Weights of a small transformer language model.
Size: 10 layers, vocabulary 13604, 30.5M parameters.
Training: a variant of Adam for these matrices, 8970 steps.
MLP neurons of a small language model. Each row is named by its layer, matrix (up: input weights) and neuron, and shows model dimensions 32-223. Each number is 500 + 25 x the weight over its row's rms, rounded and kept within 0 to 999. Numbers have three digits each.
Before each neuron's rows, "fires after" lists the tokens most often just before its 100 highest values on Wikipedia text that the model never trained on.

fires after: " |", "|", ":", "\n", "-", " "
L4.up540:540528532499503476489521541512510464518521476480465491480525485458524496490533509475516510536491550473492502514524533524501520484498492530494477498534443452469537527508531471517449546478485517484495520488483536486523528480500483528476506490422504491472506533502483447471477460473520541501518468481495505497464497520558507520488504525508496518504531483492491522522534512484565453477482506525505494514471466528531503475474528512512467506506469513487518492498490537520528461540509468498512471489536461521531543499466528472537519508498505500523497492529552535510509523527517472447

fires after: " of", " University", " Minister"
L7.up1327:472513512416497500481458468517481491499479499466511544483509537520508482500519505506495494473539511492457536482498506495480521528494460504517526500485495496512503487460489485504468521493494493491517534522526478463501542487501459510502505517488503483486526481488509544524521461499506526483492457504483488487522521507536503524470485463480488478503532502413515539542445529460580520495481481493535494511490488552497509497508502496475507518492541571474502501529526475480449498522478507495481539514480494523513504525508445516481554480469522501497531575499502505529500468529478482516

fires after: "0", "1", "4", "5", "2", " "
L7.up267:475489489505497467470510500534504546505472500484528542519484504492459531564527566503484506496478478481452495517544507483526484472486490487514484516499479508500512497500497475492483508527529492494539512491442504468481503536485432477509520464464515500494472481508487495496503498492539509514506485480456462515494496505530498531500444490480542512499493530523456498554493495490478448538505507511552522508509492509479512477521477478522523514483494510488474526505538547534489544466532492535499477529514492513552545544484513476462531472528434498450453457523470489546534519493527527527

fires after: ",", "0"
L7.up1066:485488516484546469497486531513474484491511528523484490515487509527525493497482515528439485520522498488457495507504468490499498550468489487509495530485478478464472461479519466499484466517527495485505506492490503456470502520513504511477502461493465501499508464474551497456505464507505513545510479522487467514489545545492533596514500496516534481485510522545530467518488514482492506528518496474527547523533525486498485456491461476510517524470491495525485470465503496510517521530507517495534465514502491513536523476479500515502496513461447475501531474478488523440525530495510501472

fires after: "1", "8", "3", "5", "2", "7"
L6.up1118:501464493472478462490506467514491483476468478503473519434520501532484477505484478500488479516479485537446489468556460440453496549494506491509551518516508497505476526502495485537470508511493557515551498459487508501453498535531507490532508519465452504514503506530452519515499532494513478490502487474504513496529484509527531504515479485471494493482493540484542500503476488517505515502485516479478518470512483478470537508503507529478541533531480548462489481519491512501553567507518472493518530498511480558549487513513526468503520506536472486471491516511467500498506511509507503513

fires after: "0", "4", "5", "8", "7", "6"
L7.up1042:490494518521489439539513481483510478496484490515509507535523463503519493528476453521478472484494428546471498539522446481499494529536469509514493514520478471471504469496520491548478478524550524516470481480523488497500478495511495490525512500440493526477466487508526483466507532494512514564527504501485501467493445530480561483502528478521529499509468543485459512451441454489495495494509520451517525479485483482453539508480494474493506497572490476492549486525509468511465534513489497503549498503500504500528527498512481486543525509490514525481525535514511516508489491483475454488

fires after: "9", "8", "3", "1", "7", "5"
L6.up585:494554543506520445480451465472475494522465484479496537493531453504530531466499491529516473535466485481510494490531493496533500528498449502533480498504501482481471486463543532488493532486524476499599516484506522491487494466503493498494493514497502506497543491498526521529519486515521512529539462469507479469486526484498510458507512552529504484546501512496489461488474518502519482458497487416533523450505522518469511499505488532470486462501477489489550520529540470510483512479505458520497494501481513488531461513530467485490466464534494514485514509488482523518523492519466479496

fires after: "0", "2", "1", "3", "9"
L6.up239:483520493499509477487519522523448538507509521472484504534484494534526560502510544511503518500493461526479485534514519492503481481498497518534508491445506452469508504484527475467505520482527490529523502494494525521502504491483506503503494486525519522529528485469548516485508496498516493455509502431482509494516490518528506474516502521512516481489518511557462508535463522471504476491477476530521526479477494478438477517466522481488543481504523471529498518524484520511506519518488501542504489485505483513562508514490503484563530500521510502483540469499490473486535519511460501471

fires after: " and", " the", " Al", " his", " or"
L6.up32:525522499467517512494498498488498538503507484482494471465484502558543487537478486499539469499472517483490520507427503479490525504516519510553473494524504514494525507492488461465491528483523518471447474467524521490521526486503499512477503482461497491498557491500524518482534511518507495514517478519485461498489527472516523554512529439493504510515554450508510560514527501484491530525512523506487482522492515519569477431501477512470494527475522455528508499523504474509485500472497515456493507520497502488505499445476464495517460467484494526525524470472536444485521509460481474509

fires after: ","
L7.up819:483495517529493502498480500489492453508541491523475504498512506496526495512497508562514495498500527460500545486502500484473481540481502499492538488498488485477506505506505528505513562493521486463507512510493487494476517522526466452478527437511489492461561489481497517490531465524513453552509479499494451515496530489494501496490499477534543454527495525531514526507513531470531527430482502482518528498536512502482499484472527461503505561483466486453528487513526498482536492530445495491508512494518483500494529488512515515509475518429455491468461463536533460485498523463503476538

fires after: ".", "5", "2", "1", "4", "8"
L7.up466:477499536474467492498509473488519514479496463469507530485524507513513532477493489476441473530531483516438493496524498450508480545482527521520578524547445499494473476469509510493495518502523541497534540474510512498520472533551488487480464488451455511493481471471482482507518557476533534499529477535496539487500505517479493500526479528472520464485478499473485495501505479466515496523514501495486479482559461496464512464483510510468506509510503487495484506497555488507473526497501509513523490493482456518534513519470520487473501485517465521500543480528501503487509490460524538511

fires after: " |", "1", ","
L7.up425:511488479567546513466511470502507541488502521494515538527512459482531453497516464459470526505487478503483526509454481504511461488526486473517478509511457477453515510512494506517506516493513439506511512438484536489489525516492478540456466501442436497520544527473529503505503514496500495499501526499527464529512487494483491546508485534508500513538515521545421521501516521495532500479486496516527500538496489477507485464484501509481502491492488515448480527500523544500491493505481490521543488509533484513517508495533495500498489492481488455523482508440507530510494513508479493489

fires after: "8", "3", "5", "2", "0", "7"
L4.up824:482489477562498486476525495497470460493449520474508492493491436535536499478507486522467493522488477562511483441525480473488489504541465508484503503489506511504471471471560480488434518497515554522508517507490543480535494515532498491498483555490481511511506515535485511457490467516469486513498526502510548516486478526512506480506504519449528472472490500534521473491442473482438485538499492473536488488507493489462551532452428487500524525546508488511477508490473517506507514469466488506500508449510481529524518499513498502541478515514456488497471498519489505463529533450491493503

fires after: "2", "1", "8", "3", "5", "7"
L4.up1106:510514488499492479508455530527448476484473502461507539532530516527506512495531480527520515483495483531490500469527516518481414491526478512471510522509500536515468475484484479484485523516484493523548495518502477533466475479511474495524492499529505481494486475533499496490506526478546483509505463519478533506535471510510518475495504517487490468465460579550456486477480480489491488508488477500498497446475494477426537540468522482488528475504480486522495514519529504512509532540498485492520482535523479477513515528550468526492507545464487485496527493516487522531519492460488493491

fires after: " |", ",", " ", " was", "9", " hold"
L6.up1694:485458501467509482545471501516509527492468486492503487448485525550495476510507462487487521493493489499477512462493494472470482506504498499464524510479488487488489526522500503529459531502479513484566522500472482507506487466516473490481480488535475529489556492490497503485528474501575500541521459491499488481501485482531508518523447482502510518485484507527516499535526515468475468496506514531505483541506510478486521484482491458493467589528493482511496457506501491510558543536468497509499508528513461536515535485501472469462494507505493489511501441499499463542497510532506527514

fires after: ":", ",", " |", " T", "–"
L6.up1578:516542512501484509476505528491474544524490520452510529506479515490505543483495466479531536509500507516482497506481536485505476516469472486494545502468469463500492531500517505490478548508509548476482512474491531491529483485464471495426502474478492502475507486503482488473491517500448499469514509504511553518469497466517509525518520508473530502474535494469516513483508560485498498471478499522481482494522445491532509457488511509423496544491515502520500509484477552522505490497467492484531492497490496504516523470519496529476486499516498494486505503496520457520538562486463531466

fires after: "0", "2", "3", "9", "6"
L4.up52:471513488488491510513484505495443487506479506468495516539521492519530500510511502533497485507477500518478493472514508500476475547517490513467502500480503497510471442481515511482497522511500514511529517474538496531450470476530507506532500451493474518508479441544449507501503497510479492553481497488509510468522473541513515498495534541493537518507483554560442479494489451482477503512440525467534500453505456508452516509432508511495522496515514457478494533557553505500507504501498491506521527522525459499506512475490498490543520535497463474469485501536489487533498473477489509495

fires after: " |", "|", "Charts"
L6.up755:502532497514476452515488542535516464509476491474461503478496515507520474491546505520494521495481479510514484515482495469490470506485486484459514513514500501462491516486499504502503506503499496431518528471533516528515506475509486517528483478477495493488481487533534509475504466509480479505486521484495526487514461483549497549497464479476517510484493469561522481516471475481549548521516498505504485515489473523512516478464497520507489529540521501458531525509520543510491448530523451525484527567466474508498513480513509473507468546489522430505541515501506569501540529526468489499

fires after: " the", " a", " an", " A", "A", " his"
L6.up1341:529500457513510468510505501505501497527534500463460534442509536531494444548501446510516494513519478514486523517522507494513519524520478511501475497506484541520510527490494461496494538492509538503489516504536496484517447493526502503548477504467491507465501492470499515467503486506461499520521488478524501454508466532517478546520510456481498534474512493510502524507496490505462507571517512469532468501495520519495541465447471504464508537455514516525505478513532484497480475475533504457471510528542473494503511483526431502524483481497470487488548477484518442452470453518518470490

fires after: " the", " The", "ography", "==\n\n", ".\n\n", "==\n"
L6.up258:505533520506509472474529467480472447477516514514469490475492466503515499483544490495505511547520477521497492509485516476500485524495475511473489501499483521476501536517516446523478486523502504475520489527537537463500514483505482512500477489497485506510485549531532496462487531519516545507510456484527491496507530452475499506479482530517520521496498489513507468494482470466515527482492512479455520540498515481494554502545472479468486499513508499488510523519475561538472556465498481496533479429515489515489537515470502500491482515532470505523491457479543506492465474461476487506

fires after: " |", "1", "9", "2", "4", "5"
L4.up1084:456486482539506473505515503502482493506461525515494508501496476535516511487504475522531534503469507521477476487498529500520457499520487495513530513505482454524448475500515461487421507495496542514532517484490505532528531493520494458528507500454493497515476490503501502470509466512466474527489479501483493446556500512503515505511530524513503487502484528552498451484489491475458500510450491466515495493472460498437530501491462517499518539497513487518447491515504490480518490478519509493490512499560486539583502534472502471531528521502510518464546483500489492506524520482488502530

fires after: " of", ",", " ", " and", " Championships"
L6.up882:534503511502526508515508492531515510484471511518544515493488556525525491471503517508496534477524520480414516486472465471460544522474513482507530494504491509477464504454501501543490515506491502494496507531508521487524531479536487478465493521488507527478541503487509528519490487499512478513477466481477522526475493490522516476542520475457451473483502542446519515510486577547517498500472486533486475453468470511498494524524524490494485502497521481481540522483498463504506503512495523482476549497484505503526503437537497504503481440478510505496495501447520465506507498554485459536

fires after: ",", ".", " the", " The", " and"
L7.up932:508520509503506471451482483525494488580527497522497498519518488500509497464491541522465518527504529513472535523496473479517447507490465517547531450509481468521497498470490475526467531516496486473511503446503511530510524518468548540459499496510418505490530513502486514478471558533499485492484499525503450472455504485498499512535482526475500512500511556525481521501493512481534512480538536537499503527525548500480512447516499449477477501490476470479480519449504501523503464486498501508525494492490500488520533485515512511438496460438460484519520514489440481532474551482550472500

fires after: "0", "9", "4", "5", "1", "6"
L7.up46:555512478520479451493469505516509510495503509483458483497536506456485499492526490517494510509440463478488494485526481492489502515476461500504458491514522478493518421511489482528461484453527489474480495430489518475503493505490540511528474504509511489463459463486497502482504493503513514539551498467484518486509467561538557482491502500519485530492475525542491508496445466511487532530543502481567524479497466529509519478500504496509510515540507452481555494508524497519464553548504487480495461558513502491528527519500498534511506525500474499506517539526466537560480505532499461474

fires after: " ", " ("
L6.up200:498497496504450503527519496527497502503488508522498547481499480506519495503492464479473490501492523550501562524477499465499499494538525460549540500535476507488486564494512490514484531522495485480473497505488552497504500476503498534502523468485491495495505488520521452463506509494475513513520509516505512520470510466524425508492484508459510483488493481503513550515533518545484498483490520512463481498512476484514468509497496495503509471488424482484497511466501536507489467473509502508533490529505478511542561537480537497489473547469489499575491485507510488511451500493495532495

fires after: "0", "4", ",", "9", "5", "8"
L7.up1660:476493455467485511458504505485535539486502505482500522485533536526531524521489504520463488512445462537447463462482433468481494526492523442539504514485482489505474445458487505473498503470535555507491484478496520512491490517496453498504466466511469537509484486510480513511489571521488481499517504442473524522437509540527529516485518487469463475510523564503498498525475504528469481521498470501491457509512517501438518491511517496466550536496490508473493500476537500528501513490461518511532521543449464522556538529466474488497511493506494483487517499534473457528511550488513509482

fires after: " his", "'s", " her"
L6.up1189:512507527484482487482508451510509511463502519513475532487519539506456475492514469504490490521430487432488533510483492518466474532445487511513462476465521459491519469486523513496474522486456516524505482513525464527507478498544507495508492504494495506479522539487506521533501500474489486554494510541482483541515522528491542482528468483502467489482479505503476501537533451505520523548498530462533530457485515529486532480528480521539449513485499461507485517514544485513501532486512525498484504518547518466512498448563491503497487492558489507503507521461529498489527499498487501506

fires after: " University", " first", " in", " of", "9", "0"
L6.up1469:492478525474461460488442517491486530497536513519511559474494505492521495481512489514497508495523488499518524474465477498483508517502498484501541505473516483457507480439512508483490515493521497489548551549512486474483554495552465501537519462490500489509506449482502536497531507461496508471524554474490548458491468505504527492497500524522510457517493504474454502573484541479488500544468472498568503541500517474482461542508515474455507520471539524505508516533547455487498529488506529521487536495535480506505509526487473483482480480483503485490496490513483461509476484524472504529

fires after: ",", " .", "2", "1", "0", "4"
L7.up1120:490537522480509485474498514554476491502481485524482496507486530489501465485471516473475531519530518495478488545514498451519501564500512539480538549503518463498491511474524501487502526484525567557486506491518514502480537509504485486464431467490499533486525515485495512515520525503522506478512470522525498490491481500489493498487495512494491528527515523475499505524482524507535508529509490492517489519512510493458481473536513500492528552521479506495510512511488462506448479506486542504521520501487484490527499475532496509455489483464486489450530515472575458529494559472494582499

fires after: " |", " ", " match"
L4.up309:482496491454456479488510479526505531499485492512509511457528519466487457472503511483478520536501515511468538498486485462522501518541556469516470512543507487500526514515486468584501538504505517482490479472480559496471496479531497505529539493450505512513479502496463446470459543496487499523499472526505542494477488489477467514482493509509481495492488487519478523579482503483490499519480520520502463547506436487517464464498518482481500510461482516464502536497516531506486490500502527492524504495520510500528527541479571483500527524427478483514469485500495497506475510493513487484

fires after: "9", "1", "7", "6", "2", "3"
L7.up816:498525500485455476487472524489480459510479500485483498527511498531502519511485488526501514494493447551492483509547493433469490522512479521518487511509518514483455463488515511490498495507506528534544521484542483522470487522499503494533467477490480532490535539553527553485517526531534514527496488452467478488480456535490547494564495514529497490474494569523478534455468473507514464495498530505499503444496498480460551523457501504538521499540478473476507523519539492506523545500483503496474498525526472505555502561484498486501538522502500475476511501536522489505488504503495488482

fires after: " "
L4.up1622:513481477449466509511488474561517504476510491528515520456513508492496471498500502468473529497551519538493524519470482463510518504514563483524533499530484524499517550482490480539456520502487483517500499482481550476520537478529471521505527486480495517502527508507525459485487540495514502519496486530503519544502494480503470512487468518448478485487505464506478545550550529522486508496511504516476456521462457504537453497516494508476535493459493518496498521462531508498473506475515531504513539491471507515552521483463587485487514506464504502523515470480487470495452516504515498528

fires after: "9", "1", " ", "2", "8", "0"
L6.up1202:504539479538528488481485503507481498513506513466488520511529436501577512530515512529481458536467503436494499467536522505502504510491480496515516511517476453476483487478545508474506523507515506497488544470501557471459569467507518481480525502480483499499508530475470513471486466482482487529535507524525491499517527484514477496513517477470520467540521513501508505500467512535514473454486495466540531440513510503477531473532526516456527485535461475479523520517513511494491464469500496517527535489459538479533495484498529463520488480514488494487521514484490493443531545452483488453

fires after: " |", " ", " D", " Votes"
L7.up116:481495450502476514514467482505491552503488467484497505469496499489501476494516516510506523498487528520492518470479498482501501486498496474532476492510448480477491508521473484530500536456508488464499506505541531491469516469516465503533495528473445488489510523503475496474500523466513479528496525497428488487508457456515499508503540497514493534488526497542489564472491534466567491501519513497521518521483446509490500496518509550466486461502502494486512517480538569511486489478503517510509506557495503544550535514465483496524517470498522449568504485498488529476494527544466473503

fires after: " |", "|"
L7.up753:481580536520482522488511530535526501494510509442463481488553500502543470521565496481512495511477513518505485530525516488452498463528495509487495515530469491491494519550544468526498515478524497479491484446559543529512539511505508529495505488486519482502496523466451492485484502492525492493537512503478501472497480519502491496471473521516534508535490491514486514543453518464513498493469498499494482543500489513487501480513480497493483508501496482435547557477553525513479458547480475496501491527523480507540539496478477489495508512492539493506538491485504512522501546504481510518

fires after: " ", " |"
L4.up62:518473517489498500528489441522541542446499506522523527463491509495490457508495482497457522478519502540462521542481470499518483496535584477515541510525490492509483545512484486558438517516483498494504546433490537487522512462510481491479534518458483505514508508507467449463491528463483483527499506549497519470517481482522487542494487523494500426490484487499510503543520513516477526518494515482479507538501459490493481483507511483462498550465497518468495498471500501499507492471511517510523516542498518535526520496470589484505489502446506509506492477487495519463456504544533519524

fires after: "0", ",", ":", "4", "5", "3"
L6.up139:465511504471496477482488531531478507505523528495509519484497536504502503485493497494486545527488486504469498559530489483532494547493476516525532539461525457485440527513531470463498510501499554504507496468499475476472482523470489488502464443491480527489488484505509490468511523497509495480507479493504495495520488506515538516467455516452544471483501521508481475504479540461499472507523493512475497483498503486474546447526482456502533563488509531529487554539501520522487501488489484508513488493524529570535522501501501468450530495520497481486508501458545470524514519466473516477

fires after: " on", " ", " the", " On", "On", " a"
L6.up862:529556521529498456484462496470517512506478487520465538478507508507479508517512496452489504516500509470511545497517499546508474478499441464536507473521469509500510495474471479496495487502485490502508501529542482504448506473523529503477488519500500498499520468559499497507510491506464508474479490487533476505506505492508504504523488493505501486525500469553443501489500511562511522490514529476524492499504481522532516493518547528478536463450529521512555527549518508499512488467515475507477477556451456493505509528557512491510471529478477458509496546502480443460493459529472496492

fires after: " on", " ", " On", "On", "1", "2"
L6.up135:529529521519511454462472519514515501521506504526497524517506528457476511509507513449515468516511488465512491510546510520536492502508463490518504489489489505472505521492487534493473520488491530463497502529529473518474502496545496494474455540482507500494488463485494498505479515523475492497471509504487466524444487462486488480505475502468491528516482477537475548502489508554570550491490504492480502498489483514540492478530512546483490471479480546515508533514530505533491488512484488500485449517458508499522502487514437513472464507503514483527513505514487454474468489505483521525

fires after: " In", "In", " a", " the", " in", " "
L6.up100:533553523572539487502470483485485471493482507494507535489531487520506486506521506459502461505481500481479528471513498508480510504518471601512486482476494541515522533526506505505473505506493496511490500479523554480489493546507560574520456472477479527496486522503496553492466520491524470523471488558552469504491481510501500492488489492533518494515492474519493522477486470499509470491502525521515483490526524512509518539478538512469491488466496513516567495492499475519514479498531483512534488521479491501519505482530461486489479525511463484508506519518498502484436471486482481463

fires after: " the", " to", "-", " The", ":", ";"
L6.up1243:529502520467499494460479520475535521469518518518486496520512509463517515492516482486475510533498502517464518496467527507502522515503443482484505507526487502502502536528517457508500520519472520463499511486521489486463523448519556535497537478514511513517516496495499507486483487531506481450490456487557533489525493513511524500500506563513495497515530507516505531521489485526526527492478466464476496520522529492495529497508440493495494512535475505533491492506464525509547480486481464501537498477498497489510541504557498541514478503472503469526510500476510526531505460455476474510

fires after: "7", "2", "8", "0", "6"
L4.up260:473480455523494506494518509492473485515478497474488504520501502530504534523486502526511516509508447491537478479511457478488495496520441487516514509474492517501446416472552511461421517506471513543559507508486482529507490520488495505520508491494493510505496500486492485458504445545505516533495498488511492480536488520501522463516518490481496507496473554514492467482431480483462489543482504484515472419509505495450539534449492486520520469504497496515507485496534502501517510540484492507502473516520474504592466508521489508527480520489502492485549493489485502481481473508466501489

fires after: " the", " The", " as"
L6.up1473:489490497543528459509489488502528491505468491498438486485505464469560467476502495524509517527479521574499491474495497453482498505502489488527475433503472500504467498504523460501492513491476518461478557493505544506440522479513499480524490446521474494499526452524487528503500497493493499508526510509526520508527504485513548544474506508540470482532496500497484506478501488516497532480502470474509501522500491478445506520477471527456536570508500474499478478538471525522464500489489462487520516518524537494502536521516485533564476484452490500514529506509508502494486489420500514486

fires after: " |", " statistics", " ", " /"
L6.up178:519530527523497497537454513504513493483501458479451474478521528471495507472501473469504521479482492507510471547481476470458471518473505470479475506553476492508483508543499531520512515495511509461495489464574524539541524486498512526530498457467512485511475495488519494491512472519522511527530539512483524476487474508510497511488484444510500483494467530527506480522474477488521494530535520503479503472453472502471502470483496514480472488514516468500536550515559511501472497492541467500480530505501512509529534512502531502518540465485513483503544497449495515511499464522480498523

fires after: "1", "2", "0", "9"
L6.up1164:479536500498514504469504533476485494505538504493482525520499492508513524492521563482462486512485466500479552536506491485523455526504550496518506470504523460450483466435508521464504503505543464515518486492495486523452506503477511521494508494525484506505556477484505515478497470493497522483492502548475503454496475519505487495522486489516493492502544541519455510564449485551525486502457467537514529494485522480494501524487529500524555499481476489519476475496527506485505460503500554520480509510493487501523512515460518488521467533551459510468560542482502479507504471512438519504

fires after: ":", "′", "°", "-"
L7.up993:518552507509476509483461485497518481525485508516512506507543501460537512496520533462493515521495499455524493486478514503446512500464448506547509542494473473496467500510530457517475497471452494482502464510472481503485502454524542510493482447484498511494490452553508509493493470544496479495486472488510498489516499504524496514518537543496530513523492493507486460503479536503536493462488482471487474530476553472493456504526480519510487554509541526506520479498490571515561461513492473517503516483512537513529531537504445542531483511481494463499499513489535521503528519512466530539

fires after: ",", " H", " h", " As", " as"
L6.up126:462504510471480450479505535534507529495522502460459519467514508525547490518486456518522508520507525542453552455515501456503482524485526485486488517547495490503536529518524504475530549477520516447498527459489490450440532495522495487464464436525509525515550483492489520478541481493514476516503500480500509506517494512522465570495480475466505503491532529552491523493503511460510490475535503488522499522529475456471545511469512467483523568558497502480510486520489472490530525497434501503501523512480480489504534512496497496478476467496482470488522469490531485511505532455503496500

fires after: ",", " United", " Northern", " of"
L4.up134:482501563499495521536493528525528469519468501507532545506503524484505500478498473530521538492506487527486494495479527469468493510505504468484559495476478503463513519473505495444496529507491534497525514523527461460489485500521460551514486533514503515479516481498503484497484570477478464473492510446507502509477503507493510490512510514416504501505503520473529480498455524522517507536448479543488518452474467472467486514505571490477518495482482520502541523545526509521546500494486511512475571517497499493519493499554484535478501508451549473496508485484551455507502522515505507515

fires after: ",", " in", "1", "2"
L6.up1556:505521535434492498468462477477456504497501473484521526548506524565532480402502467517491525468508514482513509490476475500469491495505487506497556507534492458490502520530503509472505537484504525483499496503539503475486511546490491495500496456496510533519515463524533487505504551461472438476529517486514480511461525511500518471499510492515512508509524502522491492522460525483508495475442503513543513487489455485477456510478518493468550549501523509505544515521491503493509539550443476529541521461533541501529458529538482529494486495485463496474505470499502510506518495437484487483

fires after: " ", "1", "2", " on", "3"
L6.up211:505497493530519427496515498534475544488500546474521495487497505458489497510520476505482479529516494457536529518504486498528490487525458514532506490506510535512512486506467475478469484489474485512512534496525473545516467490539538544488562512483491504512507488513483471483508473481451503503466493531529486491497479485521518483500506452479517551512478459499501501481480501501455529524505537479501476516470498536511572495474466494460501470514489514524504530524518520505499514512524480525501473517439546530507523490490489492509547541457464499518495462502504518503526488500430514478

fires after: "1", "8", "9", " in"
L7.up1764:504526535549466520489463501494478507480525493452512556530520498500573477478565521499462496539536483531530551462496508497496462513517519479507528502540487485483519518510517494452515523491516460514475506500545514469490520503453464518493517500495473514508540521496498514454504511518501529521525541521464481462492521517482499523528507480472485438469510471508505534501470488504514506523475503489514527489523546491482540469490492520459522494492498527463501522529573488492514489460490501533499523485471465473510497516463498509464493532476488460481490543493495487434492544479455479516

fires after: " his", "'s", " their", " her", " its"
L6.up801:545479485525501496521493473489495501498523499441462550466492456464454512533528498511498508506486477487557490527501520550517481517532490524504525490488485476495509501501494509495485498496521506550479519527521485483552497490495519504523496487476492491472510489503491487478516461499528450539460492501483534499507540535527515512510526446485497532501466498477456543491520443501519503525478554434531552542471502505497500474520458497478474499511531534485500516541554503504506465434500467514450511547548477517508496504528473463562500551510505472493462540490486455461522461514500498506

fires after: " ", " |", "1"
L4.up961:528479512520507491530475445517524530486476483507529512459503489498537501529511504506498517496525508537492501535447451489516492488548555465504560471509484511518507517495469474547436509481491498501526525463500531480527514470520499509489528529444485483527495475544480470490495508479466452522465522522484540490507496484530476552492507531498521430509476473524526499573514520508488517518496488481468490530460458473468471482496513483466517533447502502492459512444505534510478488448501522510519530536490489495518545484475562482504488492452494502500498484501495482490487489523514507532

fires after: " the", " a", " its", " The"
L7.up58:542552513511502472469481517517506495559486514499472501475512483514463462484490498497491512498491500508518509512494521478474466506490479530500456464478490501496508485507494506507501496491495502481520470455500489493481536504508501532554491474480486505483527499519515491493508516513516477494457534504513514508459471476516542506533457504479515509518509470495492508520514517484510503572518525479494492499464533498512572436510506502522518525505477530498545527483534503550508465523519467492448480528505488509495534492507482502485534507472485444495518504492496450494491486532490512517

fires after: " the", " his", " a", " this", " its"
L4.up681:515498504455485511471438566521492472509532476472486529475498469543494507505499506511506487516468477502494548471483494519482459500558441498509454481499487479479526487504489490455487524500505470520483508493514542513470503515464525566486506463452502515491501501505470512492509467492463484525486453505526456454516500528495454528493483507470523495469522522533452505522540484501505481546534517488542505489513495440490483459485497489483501483450481501492533554501579504498485532507475478478532555490468475480502499490528459501492462512446502473509509534500514470492470466552507495458

fires after: " ", "|", "5", "2", "1", "3"
L7.up1390:518506498520526504481476488492485504526473476479485501509553482501491521490543446504447487523499522516506514515524505527468496509501444531480478481514475498457526486519499467484484507473518493517512487462528497474493478491534506547490465546498493486507483484527486479526488502521511589536573476527475531491486469535551486491451465524482537500502482469498442513508495522482514463503509500474538515511480502525488507492544494526510475499526491478496541544470556488514481524507513485525478447528529482501518546501496509469503496525498503450539499517505439528508516506499486460533

fires after: " and", " that", " or", " but"
L6.up154:561517573521491461478475506466496507495491515458501496504511507508533500494527470504492470527489510471477531515497474425505494488507513527520478465457474484498504469491514485480483521529491500457500482493504505511525502506505531526483473468502448518496519487492535497510498518508528495496496511493535441485505522449563558556512457539513512533509524490501476539498511510480544533505481497478527478533485526502510521477529477509455512524505516477485518483476509481511540522492452479500481508518495501518515477514504509497463450482495501500540495497495518528479438536486496466529

fires after: "|", " ", "2"
L7.up118:502495488480534507459522530488477485551481483517483524494517516451526470530532474534482515517473503489527486539537490504492493496495536497470480498530484524469491493520480503506503482497481541510488473485503487500475514513514519566535499475450505497505481466519516509506497522528463522569520444504469481515499462521516497481469496484510535528507485510496449531509518525492494493507491539448530473481435488535510488489497512530484442490526524493519528490491526496485497480517521473506513484475549485476532562516504510500516499502442517474502472500503463521506536544495480497558

fires after: " ", "\n", ")\n", "2", "-", "5"
L7.up102:501511484478559488497520534521477494499459506474499485479538515502515500482542473503440519501508479498530488535533490536504490481454487528520496502498519504471490480496522523492488499499504461497501467469507531491481494486551534561501486470467504502483493482532511523506465488494482534553555454494481517509474502506551512493482431487527507472516506506542511497541500480468482485478505512481501470497497529497469461537492480510498467478518507490501507494462502479506480470497513527518516472488539478491517545483450517466513514524471498463555458515511508525495563496493479508501